python train.py --d_model=384 --activation="tanh_gelu" --norm_eps=1e-05 --schedule="wsd" --batch_tokens=65536 --doc_mask=true
MLP neurons of a small language model. Each row is named by its layer, matrix (up: input weights; down: output weights) and neuron, and shows model dimensions 64-255. Each number is 128 + 24 x the weight over its row's rms, rounded and kept within 0 to 255. Numbers have three digits each.
After each neuron's rows, "fires in" lists the words (lower case) most often at its 100 highest values on Wikipedia text that the model never trained on.

L3.up1520:117081122179112145112096160142138142104121118135099146127110114091145113131154146142125126141140129166149156071101151157128126104154122117093165107115162147118155117103141160125137090192142124118120140126119164138178150164135128121118152149100109145136152184081129166119202139153122134140128120127053114115122140134109110154120102089136118136146132132161132110171160131109162158144129098152110111122075116125128095147141098099142161110132096115128140069145129111141138104099153136102097127088099138085121136117147184124164122161145120120118111128153113089141107125145153120107
L3.down1520:161158146107121099127127126100079134181118101159174098132137124153119175133126094127119130149110110095070104139130069087101133135098136142155120130184096117164124099138116098121114164101127156134124074129120115088095137079123137151131140163149154124124117075130131082150089151114134108096145121098164104171112121124102161106128151132102125132114112106118110143098076159123123138152114152120107157149140135126140187090118136154114125132120146155137094165106147110115114181140107118168140121159127132140157106149110091137123137133128140113122134125126140124099129134102065165131
fires in: "life", "loss", "released", "history", "court"

L3.up334:122138135183164122112148091102121117097147164103132190119118133173119115149119130127133108120133124132141186077107101211144099121135135125149072140140117140107201150178154088121110123125118148152135121115161111118119182163120146124122135130121152124152118140137171111129116118141099172135163167137104159162118142136128111139181151130113121147147122160136138128128112088126119131134117092131078135140162125155127149123150134092138145124122139126125157088133157083095118123169111101172133126115160165125120103135099125101122146120114120124098086124112176157120128169141093153110
L3.down334:130106174096125154116092150154136121151132102161108109138125127124139139113136131118137170124097139108116086139136140097121155155113130116014146147087130146123112106120100140142128096119100114101143127118069104109150112098156125133119070100148140118128116116163085183140137111122170136117100106136144134105107121124072129116127109113133111129101128096101104124151149119141164137054153113121123134121100100133127098128119089142154101122127146109116101140150078150141146155099134136123132122130142115133119145082096157151111071185132138132120136142098109131118135132097127105173
fires in: "another", "details", "tokyo", "current", "data", "v"

L3.up984:138167149124137134159072096122112155146152085085139089123137116136153111090137132119126118128127135137082084097110142137103169098117121120139157115110141123137084129141113133134139120128111101146127111151120163132113122125103134078146148154152123137124107160114115150116149109151121097147123129140113113141151138114128115118084133065131106109137096109136146129176126149107120111137149107111140141116121126098127158134099148131131140133138161117139087125132115119174110138100131133155139136185152128175115155133157077076167092103145152130112144110144084079124128042141156174131
L3.down984:120097067121131114138174101138143104089119139136114130162139128099087145132125137117097105126097096142143153140135144145157077136136137108133087154150122151126141126079167154137111161129155149100130131093138126100130122165115126140128156095117091120101133089156156088142119125075123127124115134131110143085138129160127144153159117156104152160149162168132098104092133101110112121105106125152176093150148145147118134103132111122131094149136112157118169107128166123108137107133141139150156138111100148138124144185135131140118149116134098139176107136142138156129142168103120059081
fires in: "behind", "along", "poe", "lyrics", "vocals", "tko"

L3.up353:105192102134128158126157139128141126089101116089141095110111165112107133082122120092109105121136137115137132187150118064128108171128143152116165145125121069148179084046129139126121154103154140104105127129137138131123125159113131073107119116125107139098127133137101115135117173118134103128094110095150118116141106108091126120129093102137136182141137123137122120053133153142120144133140166149117105125126114129155154114162113087157117120109105132117122132129122164117110100147124131115159133106169119139133140145134133135120149134074141131127092158172153157140127129132143131113
L3.down353:182134147122111112138130129129105139161158122145166140148070096142139118123100063168154122133121138150101152108112132169068095062121120130153094103128123111133133132185118158147112112098162152114169101102113108109157125144093144119163156129126123126139170139113171108121123067107144155153158109157133164106141151114155135113135103120104146118093115151124123125119114149132113099155152111143114129098123107158104154125105165183113110143130138162151133144123144140143154189130131106108127136103130119142095146144115163125130139124121128086152140131116104153088125088128078108112
fires in: "these", "those", "given", "devine", "true", "ships"

L18.up1068:168129140153107113194140134081100106127093120117131150112098176149098121146131160139139132093099139117142136093140124151137114090140084178140120110149132117154092164112120108158155146164095137118074118104136144154110114107140099107187113118137113088119126139112110128110168075115153147101123142119105135104135145104139111116142124147124097092137110123112106097147141138125142153156101112116116106154163156151108120136135162150131137090168138135146130127121122114124127107169149127120126124124141090153149130142131083110124150127108134109133088146095127090107118120146113101124
L18.down1068:141155125132147147106173106099143090132132109141097129166107125143185146130143085137110136123101129110109176125128156137094121147133084115042135121146125091128140132141131166113117144116118149142155094114161154107084105121142146142096164115121129130144102132128145125128122134079123151125152122107128141188173172113094094148090109128125110128099137114094119131126117130144106142130143183133132155076150130129105135133118103097102098142158068125118132118127149131161137172131097127166115106112163120172125121149128122098162105105176125127121121096134158130136083133145160125156
fires in: "is", "was", "be", "are", "been"

L13.up142:108135121138136095134136136152117145105168157107129142124091112153137135113159140140109121148165128093118123096105100110123088128114110141141115147146177093168146154117135180119117165153095130070171100109124162100131117129108135160134151132154099112099118144188131146135093137114142136108127112115115077110114112074145110125161150114109113129107130103147120111139115105088161124157092112066136119138117138135121167121112151085114146134163092142137161106113100137149128129079147125117140125091118106149123128149114107134145117089112110173094134092125093104130124124090110086095
L13.down142:114122135151095100147144123111151155155142124114146170139068127107109116131119140137116125119178108138130144063113118114169106132099092172175099113130158130165132120123090144135090137122109123110111084141110138148117127128101147120140144139148104111108124135122154168126111121119129143106125112151153073095146151079215112140150155130092118124115146115135110106155143150079187152174112103107130101169132133171148139117130143101136118126151095159125150085117113117123138115114165138101136123116122114150103130133088097133137137103143105163115127153128083136134106124147102075094
fires in: "other", "utina", "power"

L3.up726:131101112130119142127100131121127123112144156126135088124121140120133116188133164171154085130134134167133127113183129090132145136145121125148141129134145142155154108075103123121117143154177176101138143115129143112152141177149133183119157147120113146143187147146137130132125134147131131119146120132124105083134146110158134101111139142133145171162132111162135122151153142108152147134151156154110124137137106125146154107143158118165177104151044143120126082152148108129112108138131108108096127138169152056123141160129164136122159182150109125120132135141112157168125154145128138128
L3.down726:165147142156105094108123133145129150129116130136147093132129107148130152078138123109080124113118124119114144133086151112099105115133096155072147136081128120090134119145163145199139100131104134151149081119139133132143100086113073095125111103120128112131105129061105108128119119090161152146113101125137122182109087137079187144179129178102111147100111150116123131130107137157095103179064124171150106096108145148102105106110111154119109121134179149100135124132107126125157161119155135171117129119116093191108139098086133127131123131105154112132141124120118088126141108116104118135
fires in: "works", "chief", "management", "yes", "anthropology"

L6.up1060:127093143140094125157199183130097131158139162130151175103136102092048127130151125130125136134164132110084128110112121122122156146090095152150116125132156126160133136105076124151162129126089097124153137128101139139101123148120129147137161129124089109140118078167066148164157094117155157123096149163152107107098131072143152130180174100101104151124150122110141111093128134101145157149109118126123125132131100133098094080109161100109139092090137163122127109139125096149109118155143092114144124125131106119134160137091118116112174121133109129177112095123155111184104121133138093120
L6.down1060:165091174127166116138095073127123094127112157139113119132125139117099144172141113147174098121102140122147138081139145087171124146086111109127124140138125113175117141154097119138135153108091120138117127079150133144127131154106149139123146125134085116130113095131094129171108080123146198137108140168184101127043114136172133116083167120079108151142123157139107162110103145152185163130106124121107138117103094147155106134100134130135111116120135101191155127127149125101090138155100121163128156148093150124133146148104140109086107077134127049144137100134148112131145108148059102137
fires in: "music", "film", "picture", "title", "image", "art"

L13.up570:149123132172155126143174116088097109164154084101110132112108133143120110105120150101130164140119133108092154100101066141112157084101117125157125144177125110148146132135108177133122075138103170140134131139097165165139127105112140116140137139147117120151109176134152138104142123125134082095117135147131106119136145125176117099112112138100119126143088120134119108148142125081145150116100126130114136097116162146120121103173135115130116095127133129148121110134103129158130144114132189119146111107124142121123178082109120134131137103125136190089154093134146133166088133157088096113
L13.down570:135133119146108119142143153126129132133138130126133141130067111111110131126138105122099130118170135129126151104106098112125120116124113173208122085143133114146139139109112150137122137126065139124100109136120174167136118112104121118148167155127115135126121134143157127126166113113146120116108124133153119102123161131255146112147117128099113136115096114114125120143145138072195141145113119126124128148103126135129130123120129131143115092118114114126124123114087119152155104082161180123132135118129134130140142141106115128124125114124115192106147117100132136121108113155041114092
fires in: "but", "still"

L3.up161:104140104059168137119104138112140143104127159139128137143137158130130131143124132145141077099129113116135177112115121121149171147112121122141143121125100159123058167123142140131145158117112171096116142125138140121129168102097119168120172125117131146146122171119102129129150129108136102136121128137115124130123122116151125154150128158125108169123118138162122107122123120122147114133114118120168151150137102083140124118160111145143123102123111126122112117098140133151100146184109135117124120140168127178111132142107119123163165161113123128145109123097118084118111137145150106145
L3.down161:148143159148128109098144124140127118117143132150121122111161103093128154118124145116104135159100117161093123132106124114106118106138130145210115118105161151142106143124138117167099106085157125139186112116120117149170116147136146117145115129131130143112117187100165140086102130123116163097141126162139140109121125156062140123169161122115122135134137123119106108116130118127104154135125177138139141098143149136124140110114112097126133124120134110108151134154108130107152155101168142147112128084105150121134119124156136142103097159152102106103130120150122160112134142094085124132
fires in: "bronze", "size", "throughout", "kreskin", "certain", "appearances"

L6.up83:116142108144112140111134163125159131128152115122109107151140148163135134089146130124141113122123150129098159125123118152141159123088122174109109129176123112145151135167078136130134168119154175167074076150105189107119101124121140102133104146146132144153108109110103132103146134176145106143142170143108137100130114089152144144083135126146158128121117124114117102211117115103122142169139117121159120154132179162097117120114155117131157121152109180089145145110123098192142124141109137120136127088105151117108193109103134135124071154136128138108146095150077170128118123122116145138
L6.down83:133122141129132127136100136123154102183153076098103095186131112150136130172117117136121108117161184153105138154148146100112131136081092152066121129126116156141113124125096148126084156154150158159116104150116138108136133127133119123128136096142177115177134114124108122091127163162133100157143107166084142101130113100132148125075131096153175109126122123125077082125127126155128120159154146096126139127173144141140143120131130118133132125140117157120173164088169124103113148137125133095146113117061142106145166091124120151145098143144127081138134138176108145144153131099099141156
fires in: "museum", "hospital", "courts", "university", "center", "hotel"

L6.up107:117137127127108132145172163080108161147144170175174144126144115088107135104121122139111105118119164078094141096096119161134155131091137163125105158147116163147133145121120155142135121132111121140151126162116163089152143147133143147118142146166107112125133149140147111095145095134128109177139151153127078111125131108194149147163111130129053137115102120129125125097144145088117142161105129095174129126142129153122141089140154125129166087097152179111122117110110083148130145152131128098114075098155114124164141124086149122132127094128130141134133132130141112128084097119081112082
L6.down107:124083147131144152121143127152133130145120155164136127113115105125140135169119140132081122110126154110110135112128138118136155155144174174162117150147093153118111132115108146143147111179160094121150118171113153093135107163118135138092120109137079114128112121135134089096113119121135118151142145154124112118095145147186147094137154099161099143107104115116076168088103143146117181114111126123144199129123148138120143102118140168140118171112189148142136109119140097105122137147133107118129130116131131133137118128102163178120126102129140125117118127123118112111120080131074101134
fires in: "economic", "political", "scientific", "financial"

L3.up245:123159096084153119138108129104126126155111118136143116129128177122087133104119119154121112099136119115139096107102095110153134115137127133127167126126105186154081135141109100151093125111160117102107144123120138113188113167087135111135135147130130139128195149149105117125127091128095137110128129130138088153084148135131125133194159166104142129167118139135131105134128098118152127132112167081118123136170106108124127124131109135126127132120147128154109140124110168142131109103118131112154120147135109123074130113097104165122118140133106143147152126144137132101119147101126060158
L3.down245:107119175135118145134120134124130139103127159133068137113114062116139118114149119104159151156134132128072121088110143127098145134133151108099154112139184099104160113123130168112169123151100148143132079130137147173088129139199142154145122087096133129112089161111156131108133152109162161159145099133101122097150080139155170104083108096198151113091130143096120128106136127180135143141149091138125166155132136126167126143132146108157141133166100106120126132120108099127119191181157156125102103128136128121159121096132126139098143114100133148125099126128139111133127139138115166106
fires in: "any", "never", "group", "download", "appearances", "bin"

L6.up1527:090130106131098144117150152106084199161122127116142172136151101094097156142143143134125127139178138117100102178093110159082112158111130158106086088121134137128130126122096134146090128135146119082160141147084118096123094153096106101134175153130121124136143139144098131168154129121129154109107114173125148122130092106149121110142144112119066127102123136145123102152150112090107151175106104134114161108111168134132154098096145125081169112158135168122091161109155072134124107160134127108120087106147125132105132130141113138122117122119137156138126108126108176141105114152135163133
L6.down1527:089141134148136167148158120113108137168152144132159155165158123066136128120119114128137131134138186140120129151136121152137093162077089150102115105120109105131141134136146146131118091129126101110117154101143137091105129153125085113135128137115162135166124135133132123130108137095111182129096105152140169161084100150166118092127120129117109123110136133170152134151144136124128127115151096093113133076059121150148140103159146140128137144144143145172101133115174125130149138089151162132128112112110157168155099178161137170104124103148123144190147148119123125145123143178120166150
fires in: "financial", "album", "label", "sold", "cash", "sale"

L6.up1140:153139127145114111147196131128149118158117127143136157097114153141081104154088132163083130104179100142131161158137125143132123123146113155102120144125081135179120136087106158119126133093126114146114101142098119127145143138100099152130125130104124110111079147139151124112133159113135123128105133132147116087149087096122143117096153164142093083101098140105111109150122155128138138147111121121133187106171103189118139130108127148147100144137114118135086145087136116141183087142170091079121134133181090155111169148152101126151193131107089157139162136140138150132115115135145083124
L6.down1140:135144160113106095159125130116166110132150100124117151112112130109173109118102104138119110123138144154195135131159169109132130120126111129153157112110093143154127166094119166106118118087124116126121177102107129110162159140120088141126174147121133134139100106161124154135118138094117143164120096118123176133105068114168111108112116142156112149139128121131101116140104128105121103106134122113136141092107079164140128130104124141157087155147151102098104109096128122109157126125141145100113133114135134110136134180141126108117163133100146160160177122166102118121094111141100095122
fires in: "took", "still", "take", "finished", "rank"

L13.up1291:082133128166129110149158130116099111120144099122115158102138122102143159100123108135113127131114163103117102169149120138121138150140112127199129146144125115181156093152112111128131116129082111120119106125154167115116159123125154128161163140154136100105166143127097153079100134147170105101091131149176092105142134127140135061116142073139139149138129152124154165142161124169136112129121129137154126139128144147121120129171135130120129148169117143132107147091105110099105140121161136095105112149108074107150165128134148129141130112131122112143148115133116134094127132121089103111
L13.down1291:137132124114156178095130126143138136146142150103172115079120129155109115158163131140179118139155114077130118057128106146173131144127120071051124115137176128141143134121129159180095114110124198132140125110151110147127130089136102135086123118088137126140132129118115136134125147111110174102117093117118132146113148112102137167139115116135141132146123146171158112110133134091125123101141130120111128140110119088122109143138119150137131138113119139163173123161129154140102125126107122128109126095120124134096077132138110097163125136116120100111122102120097144140133139096137172160
fires in: "it", "him", "december", "god"

L13.up952:130098118161126109124169104144089102139124114152103175122113140143107140138109150100132087136150133113119159105077117134129104117182122127129115084110163141103144053148104140164119153133115136115109115143116139146146100162136153181134172162126070132132162143110125141136136147137128129151115157144124146102131153128121112149098148136088121145059068119081127132104142115100139193149121123108127114130116122119124107074169109133086146129161152166133117138119130132124146155157112190114131139090117146133111202092097156117132167132131127103127152105130156161143083090174136098112
L13.down952:110141110071124114150148131141131088116093145121087134147141104120115162134127169132094151196166103141101118137140150168094160165087112115097112114124114140123134112109122104127077133083134103101106127116130148112121118112156120111153112089105109144159140116126151130087137144142084158126157130125140135169145138140122111121180152129189115155147136111115130148172102117114126088116160120173155135170128150157125102161143124095138126105114150156147109120126099124141136154129098113144140089117123140150165135103106104091130109099152160119092138118118134152098136119163118123105
fires in: "as", "name", "form", "became", "called", "rank"

L3.up533:122147092142150147174104168117109118110141151104121070136138097151143095104135125155129169128129140104117066180165093144120118157114122126144100138096107163144174181158128113150122159109136098122106151125119149124134112157122126083110067102124121107137102119097163131115142105124091150150146101128107140147133142089144136103137104145117131108138129133114136142128112141107125117139126147110136124139127105170151216091148147098124136131122100118117108141119115141190125106098132136160129119130170156122099144153135104103081111163109103121114134108134117107109132115136118107148
L3.down533:168091147113126124145160112145154112178083124129098155141095167109091107140128122114086103120132116143107145108125174126107172117176183131093146099108142124111130154119124141128106121096125137141160120114173135119150166181129130131134165147139104149129146112155115153101126112128157129101122148148127123126109093143160068151149186148130135127120162132163071103153151116135163107090113163171134132134144162167124118140132148114150096146137127135119137115140140142129146131120123140085098118078133106132132130087109157145176129114139124152123096124153134143103162173113196118089
fires in: "about", "sold", "owned", "attention", "viewed", "today"

L6.up554:094137153139085142132155077140091163147139134119148156167143128123097122130116151132121068123136152137120098172111096137146126165132141131116141120145136130089154125108110131153111144102114139138155083144137138073118160142146182143113163132151091156104142146116127147090151106168105154104103118122158107129150140128149103098149097117147115097118164110114152121164129127096130182137148105135162127123143143103121126105067124154095160125188136109085132134131127091117140117176157141105110121115149138146125129116120175117126155092118108074114110131127125116138133124186097097122
L6.down554:126091114131097174142172096107065162130161121152144142144142126106154086112105099122141116149141169125130178124118127146116155128095119128076118127124152109134116073101121157144093089129129143116155123136141129042121149165143116133138155139115124148116144137125172136083144110116107178158135136158124118119088137131153083119116110130123146151105151103150133128115096120108143171095145113133155125097115142119075138122110118159136117115153173093132141152100128103110108147110112146122121112080133160109159132107118199168149137100118111140144137103127116124112137107170122118100
fires in: "financial", "business", "management", "economic", "software", "policy"

L3.up680:119081157114129138156117136104127098144158149109152109135189137119100105144121096094129113059142127114144088087170109086145107112144123131143115127109109132181113143175093117100114113141136107147126119128144144086135100149149107107135097134140147125136194116173146103128105118115069115113196119103168132153119198112142156108143164130132173142178108126141126137174129121138137141133147151108094142134185129165138119082133129155128130140130132132153111179108135131139160123098162113141167123106147120135077134124099126156123143118124124144163128104117137129114126101130127087147
L3.down680:124116126118125134140111121167111159112106121154099101139059125122136144102146178143144150174115128133112145162097152178123151124146122116125126143128122152054179136109149144173156155121123151127139142141128126153122133138089104124124140117091095133110093171099118137124139132115172154143083118172095110097137055157110107146141109149141114120108127150111119138101095102133098096136120120163151142142093159111150148144129148102136139106115108092071160068132114102131104100156085124111085113137153121157179102128119124136125113114112151162120138154145138133151119183135102146117
fires in: "former", "produced", "followed", "see", "currently", "present"

L3.up1245:120147102143147121153118142096121140195151045115108113097086083100157119085124139109141134123140135134136091065123138175144113164126093105142127122116120137137122103154124133110145140166121120132123126135125138132145133100097108091112170136155141124118100131133132142117175119130154129162111158136125145134145155104135116097145120212122064111138105127141135110060121126122120125139107112119154096118120171168124155145095115123125138127139085143150110107112123135174117115089134132182159133150149131131120132135189125092203074110165138136120181133116094113118131077156119093122
L3.down1245:130120107108131119143191111104100129100102143139121115158171119156109131148157118119091112156127120136118169147127152141134140129112145143135087099129107116124116103105105128145135132112142128114136141122166116091141125159147151145159133121100108141130138080111120117155091148077110056098143141128120126140136107150041112105141135075141122133163153125105114150149176124075111127088140125117122112121084120122132122144141140162113142187106141107099155138125186112109135138102094133074150124139069173113165170116120108150139171138136122109110085108125155164122115156133135121101
fires in: "did", "another", "social", "situation"

L6.up625:151081131114111086093160106084148122090133124131132168122089127137132177156142097138125096114121132083142110095117119136156133123148113145099099107107175082114183105134099132161106148141094131125133106143141174129139114125100130139150161129188103112142108152166157155125142096164136113159140117157154119112129146087123164115118081110151121121108119166119157092124134122088130140122161132122141106133119137130103085131119118080105159130151121111123158117110116087149130120154129148119116091125145116144132129108132134118103086114094117148130114092169113150144112186147130157111
L6.down625:098128120146133162101096145141133114119153134113112150122112096121140102112128128144151137152132115091137137121130107107157121158119125124012130113134096101170144109123106121161178119096127126110169115181158141107090110138132099099149138070099126086174101173159157115094101146156097110169105145132138092134132122093162185102127143142165125141115107099161134116129143164128108147121133154085093141089097170154167099105136136143098105159144139109137106125113152166125108121122117110122154157107117132103148116130142102152159152115109163104154106119104131101144140148149101143102
fires in: "game", "games", "poetry", "learning", "mathematics"

L3.up515:131105102124102121110134148127125151153083081099126147145128122118129129153133152171139108116126117160119125090113136140147101155108132103131141110126143030116125114086148156139138146136139076111115126125131117138113146178124093194147149114119114109172146152145107138141136172148110110147121150124194126075115117151141109113089115105131162146122102133099128160130118122149121122137144126172160114123112097102138123147118145117145143126149147139144138127101147088169137135111135128094194140175087125132156127121151087132106146182162141122111135122158139146161138112093142168157
L3.down515:127150154127139102102135082157116161081130158132138095095133118115159145147082104110114126101125129130138083113130130136103108167137124149100106183125147151148137128139116125147115106133141145152111120171173136112127083114154124096077098166136130153118126093132166107099108131106142131136119124116111132178142154116139225139155143109113099124107121118115181167140127159129115093143115121122158103112185102138097136085120118151100138184116110111080155119154114162138159101123090153141160085109141128128103107168178126107151109114148096090132155098092092131115111118128140099131
fires in: "states", "door", "naked", "median"

L6.up656:108133137128116104142154136141144117135130099114184115125109136147109132138123177124128123135112165120123114136114104164131143083098116141136116113191116132138174156123104138123139107153129147139116081121112153136122139119136126149109178151141143157100126114107135105129155137115116135102135146178146097068201156134163141142103102107113091087118145147127111119139172156132161133135091168107147110136146170174069116168090163113099151107144108175096143117102121104116122152132120151111136089127106108117107146106064149094095143139141122111103142118132117162168104139120108103125
L6.down656:135142146136145126112144141144136109147114106118150132114133130163119095122109125096124115138100140152128146144124160144104125131124128102187129131145112099142160136107135134113123148138110134115118148095134145113144109120115116122113154154116164130106077087127109101113122112138108137070114167151105113120159169125201151124102134089092158145146157144171125115154131140120137102141093146152166159109077126207090123162138172119098116127121116160150142134118136136117147165088099139139116124111129110120094093094096147163134158148144097106129112133122141127114088131119074110134
fires in: "his", "my", "her", "utina", "mysore"

L3.up178:131121131170158127123159112109118130117109131158118121105141123136134142161134117172149125106113119121147087109156123166137125093113126127113126133102138110129134126134143105117115119125128115154120133119153100138056094068131114037132127096128135089124121105113172121131122081135116107118141149124138176130122108139111125085091106061126100070133154121112133128128109124136094117117115111132111100144108148146127146136189133111103122158080132146112106131078126071166140137083141114140109126132106130133122148125122125094132121101131115124117150120087150114123121143095136128107
L3.down178:134107151112103116127119070101157122153129113122141142128122131109145125138115159113106158098099094136129133139094095112121158124095119100081129112172132156132159149137116089136117119125110125128136161106120136097155150128145109115130100144162152148109132102201104125081106149131086136140131138163132121117143140137151116139146135128129113110123120119140107153073094094148094140109135125111123109139179102133144102164057127118159158110140118093139162141148123132108110092150108122116112122106136149115157079138106123155133099173130121116117114147107099165107118147121151182142
fires in: "times", "finished", "very", "currently", "current", "banco"

L3.up356:130151134104113108126076130098131155119153114148121213160141125154171152113148131130151149150123132151114166126113109149143159141105104089167149132138104149115147185164120156131154136171127087176145120127133138118094139116154167106125148148131152131095101106143130135123145101165167163121158111162149101121152140135126124138103163139127117130141128131130149121141135123132114111146132115095169176118108124120122135138132163139119105107087137141142123176093117130183117136094137128138156129114134141117130128103135174136149129148191135133101121097120108094118103113115131146092
L3.down356:082137139100133151122109148153143112110099129100107146141147118116091100147116168105142143107139109093188101162118139133133114155165119127117159168113102134133137118078118102128109134073124130119088131149114178146134151145158092166140144162124149139122146174137121142105111182161056078155106123139140122161146139151133145143144160096148164148131174111118120146148128098080127109134146159164122150142096157089146107104137118125123149129140127102121123092152124135111162099137117132132135044123116139112156123095157107126120114124139107155146142138122127145137126185133103113183
fires in: "county", "information", "carter", "traveling", "appears", "ugandan"